From a checkpoint of a small transformer trained on Wikipedia.
Size: 11 layers, width 256, 4 heads of 64, MLP 1024 squared ReLU, vocabulary 1579, 9.5M parameters.
MLP neurons of a small language model. Each row is named by its layer, matrix (up: input weights) and neuron, and shows model dimensions 128-255. Each number is 128 + 24 x the weight over its row's rms, rounded and kept within 0 to 255.
After each neuron's rows, "fires after" lists the tokens most often just before its 100 highest values on Wikipedia text that the model never trained on.

L5.up402 [127 131  90 151 145 104 124 103 142 112 112 118 119 166 136 158 108 135 115  90 149 108 134 118 119 139 153 106 116 134 109 139  80 132 111  93 116  83 102 116 114  96  91 127 130  89 117 102 179 116 115 129 145 124  98 152 140 172 181 108  96 124 105 167 109 159 137 156 140 100 170 139  79 114 108 135 155 125 110 129 154 152 121 132  75 152 117 159 100  89 125 145 153  99 167 146 112 171 109 132 129 134 102 183 143 156  74 141 163 117 162 115 101  86 114 127 129 113 127 134 142 112 118  97 204 142 119 117]
fires after: " f", " serv", " ex", " ret", "ap", " exp"

L6.up126 [120 116  96 151 115 138 137 116 166 128 126 110 115  98 118 168 160 119 126 123 130 133 132 172 164 148  89 126 108 131 112 148 100  92  81 170 141 177 132 117 149 106 136  96 133 176  86 111 151 147 138 113  92 138 139 152 109  92  79 148 101 127 129 120 158 120 138 102 122 117 127 140  64 132 179 182 116 124 147 120 137 139 121 157  97 102 146  87 126 145 130 164 120 121 120 169 129 109 106 160 136 108 102  88 143 116 106 113 115 113 128 137 140 132 116 184 161 136 123  67  94 143  90 119 130  84 107 117]
fires after: "-", " im", " m", " un", "im", "-s"

L3.up157 [131  82 128 127 134 141  87 144 107 152 137 157 130 145 166 171 150 141 104 107 141 137 102 103 134 144  85 139 134 127 116 137 138  76  97  89 144 158 125 122  84 139 113 117 188 128 106 162 125 100 118 159 134 136 116 155 123 151 119 118 140 121  97 157 143 135 146 150 145 140 178 147  74 112 134 137 119  65 110 114 136 142 184 114  79 156 110 125 111 106 109 138 133 144 159 161 104 129 141 127  89 132 139 120 148 137 129 147 109 123 102 157 133 123 159 124  84 138 131 155 123 109  93 155 148 140 152  82]
fires after: " f", " ex", " m", " s", " F", "m"

L3.up25 [137 132 120 190 116 104 116 140 145 105 130 132 137 161 124 123 123 129 116 126 176 111 102 124 141 120 148 204 175 141 115 103 115 155 147  94 128 117 153  93 141 137 145 128  86 174 157 150 125 113 159  98 110 132 151 130 161 119 107 148 121 143 151 133 104 114 103  99  98  82  94 111 170 129 110 121 130 161 147 134 164 102  92 161 143  96 131 121 113 124 105 119 160 139  93  94 138 167 141 146 156 101 159 151 115 136 109 132 118 145 111 156  93 141 116 127 122  76 128 148 128 104  84 132 111 134 116 137]
fires after: " H", " Sh", "ak", " Q", " qu", "ch"

L5.up553 [119 159 105 128 106 105 109  88 121  99 150  99 128  87 154 132 154 131  83 130 107 143 166 153 135 105 134 140 128 177 114 124 115 128 143 109 162 116 120 134  85 126  98 116 109 108 147  90 189 119  40 114 101 191 172 113 103 150 121 119 130 175  98 177 124 133 159 157  91 103 148 137 152 169 149 179 104 126 128  90 118 112 124 113 146 144  71 114 132  99 106 129 115 140 158 131 155 133 120 135 136 141 108 126 131 132 134 140 111 164 166 128 168 124 109 137 110 133 170 155 120 130 149 115 169 138 111 187]
fires after: "fl", "b", "s", " in", "u"

L5.up793 [134  89 124 126  91 157  97 126 112 149 113 106 130 104  73 152 105 128  92 104 149 128 114 116 113 136 108 118 149 235 146 121 112 121 101 167 151 154 118 141 147  94 103 127 131 113 161 117 116 125 132 134 143 140  85 154 138 148 109 123 122 151 169 144  83 131 124 150 121 140 148 120 112 131 160 140 118 138 122 140 145 118 150 126 136 113 141 112 106 145 157 143 122 124 144 122 104 121 134  91 129 100 157 127 129 145 124 138 141 124 111 132  96 158 132 125 127 133 150 155 146 104 106 161  69 112 170 125]
fires after: "ol", "ri", "ul", "oy", "im", "um"

L3.up653 [118 144 133 136 111 143 125 154 135  92 118 130  89  90 115 120  72 135 153 118 120 121 127 127 129 145 131 131 134 138 107 134 102 137 144 163 124 158 131 120 150  99 130 152 117 134 122 107  93 109  97 105 151 148  94 181 151 116 102 135 143 100 102 151  71 116  96 121 128 170 129 134 183 135 100 117 116 160  97 125 119 154 132 141 127  94 123 106  95 134  99 178 147 148  96 156 116 163 117 139 170 131 103 122 144 181 134 105 139 123 102 189 122 169  81 159 105 109  84 107 151 149 104 157 148 126 118 112]
fires after: "as", "ag", " ar", " Ar", "g", "ur"

L3.up775 [131 144 100 138 111 138 123 110 116 171 148  96  88 130 113 170 133  95 112 139  93 128 135 141 150 143 126 133 174 109 116 153 149  84 111 103 112 122 111 105  94 107 128 121 128 139 165 100 125 129 119 126  93 127 208 146 156  89 132  69 126 146 117 110 112  63  98 130 106 110 167 134 189 117 156 129 164 179 133 137 115 120 139 160 135 119 166 126  98 136 152  87 150 137 104 152 171 128 152 147 104  98 161 159 102 121 148 111 176 104 133 118 116 119 145 122 121 107 105 125 133 180 145 178 119  99 172 106]
fires after: " g", " ch", " h", "h", " H", " Ch"

L3.up789 [134 143 148 114 134 109 165 125 120 117 138 146 132 114 102 155 124 119 153 114 120 127 107 110  66 174 161 159 128 153 147 111 125  88 148 105 137 109 129 126 143 161  87 138 137 114 150 133 194 117 118 126  94  93 106 115  67 107 124 129 116 110 129 143  90 137 130 133 142 100  92 122 120  90  93 145 141 174 120 134  71 131 116 134 137 117 115 167 140 122 107 126  74 169 131  76 138 141  84 124 108 163 122 137 125 121 126 114 167 131 109 141 110 132 136 106 115 137  93 154 127 171 113 113 134 141  81 143]
fires after: ".\n\n", " |\n\n", "\n\n"

L6.up294 [150 131 105 112 117 148 124 132 133 111 121  77 105  31 116 145 153 138 134  96 137 145 135 119 161 152 109 152 120 118 140 162  93 189 157 101 133 171 130 119 149 169 111 119 125 125 114 161 178 136 146 108 108 125 143 176 149 127 119  91 145  78 160 177 125 148 133 159 114  95 133 112 145 114 140 142 130 123 100 138 126 137 121  81 147 136 105 113 106 149 120  71 139 135 113 144 116 118  98 120 122 102 121 116 134 105 142 177 106  89 108 119 117 136 173 136 125 110 152 174 146 169 110 133 146 154 143 163]
fires after: " W", " w", " F", " f", "W"

L3.up717 [134 117 145 125 109 168 109 118 100 135 118 123  96 125 143  69 182 111 147 100 114 161 161 132 120 141 113 111 123 151 131 168 131 173  93  93 117 108 100 118 145 160 134 137  96 120 147 132 124 118  90 132  86 128 131 125 126  91 139 153 123 170 121 115 127 155 115 192 103  65 135 113 140 137 107 139 138  91 144 120 125 110 153  92 157 170 115 109 133 113 127 146 153 157 127 125 107 137 148 107 164  87 173 122  93 167 136 149  90 134 171 142 118 111 182 135 131 101 120 143  88 136 112 138 139 145 109 152]
fires after: " University", "orn", "″", "s", "b"

L3.up923 [185 107 141 126 122 161 132 122 105  99 146  99 149 173 176 128 116 136 112 135 149  99 109 134 128 159 133 135  91  90 139 129 146 112 114 139 127 129  91 150 148 105 162 190  81 134 121 107 131 118 125 131 105 132  88 141 104 160 145 173 132 134 105 125 133 127 118 128 130 123  66 118 140 122 134 158 157 123 142 159 121 101 126 206 139 118 106 141  89 150 135 135 143 131 101 110 146 142 117 128 116 177 104 107 112 106 116 155 155 183 137 118 103 121 130 144 156 172 143 130 116 134 114 156 107 121 167 116]
fires after: " b", "y", " B", " sc", "ir"

L6.up610 [118 136 131 103 141 112 151 109 142 123  92 144 162 118 119  81 137 144 105 113 129 120  76 147 143 128 132 125 133 124 128 124 138 144 140 116 150 122 116 114 160 119 159 138 130 174 140 106 178 136 128 150  94 156 132 134 143 153 119 137  79 124 138 181 149 133 141 109  90 104 121 110 106  82 160  65 119 170  95 148 151 180 109 123  97 143  96 160  91 158 140 124 161  95 131 155 119 113 153  82  95  98  80 169 145 137 124 129 116 130 120 140 135 146 148 156  89 139 151 173 147 107  91 126 151 103 160 137]
fires after: " w", " g", " c", " mov", " f", " com"

L3.up685 [160 137 110 149  98 134 118 114 131 152  75 133 139 136 132 147  92 122 151 149 103 107 116 106 119 119  99 132 138 159 114 123 105 144  91 151 150 133 122  81 129 125 179  65 121 159 127 182 180 130 122 154 108 158 105 127 135 117  88 143  78 113 124 129 138 115 142 147 131  92 167 147 116 129 158 136 140 124 140 154 110 140 172 133  84 126 107 108 160 142 118  95 138 128 139 105 120 141 131 160 119 109 131 125 150 140 112  72 149 114 122 106 166  78 176 144 123 112 116  97 161 156 111 161 146 116 106 114]
fires after: " im", " m", " M", " d", " y", "E"

L6.up197 [163 126 108 139  88 147 109 121 130 162 134 124 147 143 136 181 110 124 115 105 149 150 150 162 120 112 110 139 104 119 125 168 169 118 172 134  91 119 116 131 142  97 176 119 104 118 147 111 142 167 113 100  98 155 123 143 133 113 160 106 139 121 121 131 102 113 102 104 120 131 137 108  73 121 153 133 125 125 108 120 103 147 107 168  94 158 122  91  95 124 105 153 143 135 109 164 168 142  85 126 120 171 171  97  83 141 139 122 116 111 100 139 103 163 118  77 143 125 125 124 113 116 104 146 106 142 128 125]
fires after: " B", " M", " New", " b", "b", " Ind"

L3.up671 [139 155  73 119 135 152 103 102 118 122  99  84 112 137 146 129 146 121  84 103 153  97 120 146 159 160  77 179 116 112 128 131 117 114 118 103  99 153 146 127 150 139 155 134  98  88 138 160 122 146 137 154 117 139  90  92 139 119 112 161 124  90 105 113 135 144 125 130 167  86  98 109 112 161 128 138 146 154 118 118  90 125 131 141 134 122 170 138  85 107 139 145 141 131 152 143 162 140 146 121 166 126 165 113 108 101 148 123 107 144 111 113 155 137 152 134 124 146 107 122 126 127  91 116 148 128 156  89]
fires after: " G", " B", " qu", " b", " Q"

L3.up511 [113 174  92 154 166 145 131 104 123 135  94 148 124 130  84 155 124 156 147 131 124 128 117 114 142  75 134 128 139 130 126  98 121 134 128 169 134 135 121 153 188 141 131 146  71  94 143 128 141  92  81 153 146 130 107 122 144 111 115 156 119 132 169 128 111 129 126 133 138 116 141  97 134 127 116 109 144 126 111  79 126 192 140 106 134  92 110 150 143 138 171 192 136 177 119 130  96 115 107 109 130 157 129 110 153 146 130 160 133 104 133 134 144 141 125 154 101  66 125 148 144 137  79 128 133 114 112 107]
fires after: " ar", " as", " Ar", " st", " J"

L3.up713 [146 115 122 138 123 124 141 139 152 131 188 145 105 184 105 112 109 117  89 110 151 118  92 135 123 118  96 157 142 125 107 129 157 131 119 129 105 103 123 105 155 120 124 157 134 176 187 138 135  80 117 169 138 141 139  97 182 111  60 128 101 164 141 149 149 105 130 131 117 146 105 117 139 118 119 158 134 178 128 181 102  96 115 142  90 167 151 163 122 115 116 107 144 101  98 109 141 150 135 126 102  74 122 129 124 164 102 162 120 136 150 130 129 111 180 131 141 147 130 133 148 113 109 134 105 128 176 126]
fires after: " F", " C", "uc", "c", " c", " f"

L3.up619 [152 108 137 141 163 184 117 109  73 129 150 156 102 116 126 139 132 143  99 138 118  85 141 168 107  99 153 131 187 106 119 168 111 170 134  73 136 126  89 127 143 130  78 108 114 133 144 122 155 162  98 116 152 136 134 156 137 118  76  80 121 115 112  50 103 109 166 104 191  94 136  95 139  89 182  99 136 100 114 157 136 117 176 135 165 133 120 120 145  88 128 135 157 150  68 141 155 148  90 166 100 135 143 112 141 122 127 127 145 150 122 138 117 134 167 127 158 149  97 136 145 141 175 153 106 138 131  99]
fires after: " Ch", " ch", " v", " c", "ad"

L3.up908 [134 188 134 124 156 125 106 138 127 106 143 198  81 131 161 127 136 126 144  96 128 102 105 118 114 142 140 119 134 118 117 148 131 154 120 109 152 109 150 154 125 119  62 156  88 119 155 125 150 164 108 132 112  91 108 109  87 138 124 116 113 149  86 162 151 103 121 151 147 143 177  67 102 125  89 141 129 146  82 127  83  97 126 142 154  80  93 157  73 144 109 146 163 128 115 171 175  98 122 110 132 180 100 131 117 155 118 145 112 125 147 174 113 113 156 132 153 112 128 129 112 173  95 167  90 112 140 143]
fires after: ".\n\n", " res", "\n\n"

L3.up12 [143 103 129 172 139 154 138 138 117 134 184 126 106 130 109 113 128 104 131 108 137 156 147 154 131  72  97 116 158 160 128 104  91 138 176 132 148 184 132  87 162 155  92 114 103 116 147 132 170 123 112 146 168 135  98 142 147 132 123 154 136 133 167 159 129 155  74  86 130  96 132 145 164 155 159 105 127 133 165 168 110 149 156 154 113 122 115 130 100 115 142 161  98  96 125 121 145 121  87 108 106 101 140 113  79 124 124 120 130 124 148 104 132 131 110 117 112  64 162  90 126  96 131 130 142 136 136  99]
fires after: "il", "le", "oy", "ep", "h", "ol"

L5.up260 [ 84 149 128 151 153 106 142 126 143 131 138 159  99 148 168 146 144 123 130 156  99 131 132 129  93 131 139 164 160 160 133 134 134 123 121 130 149 101 127 101 122 106 129 104 115 173 176 102 125 159  90 143 101 148 168 128 108 130 124 132  89  93 174 122 133 175 130 115 144 143 137 165 162 116 167 156 164 106 104 129  76 182  62  93 123  70 118 158 126 114 124 151 113  85 125 184 145 110 156  98  95 117 133  98 129 137 175 178  65 138 110 138 155 151 138 153 106 144  94 135 130 124  88 130 143 117 115 137]
fires after: ",", " c", " al", ":", "ang", " g"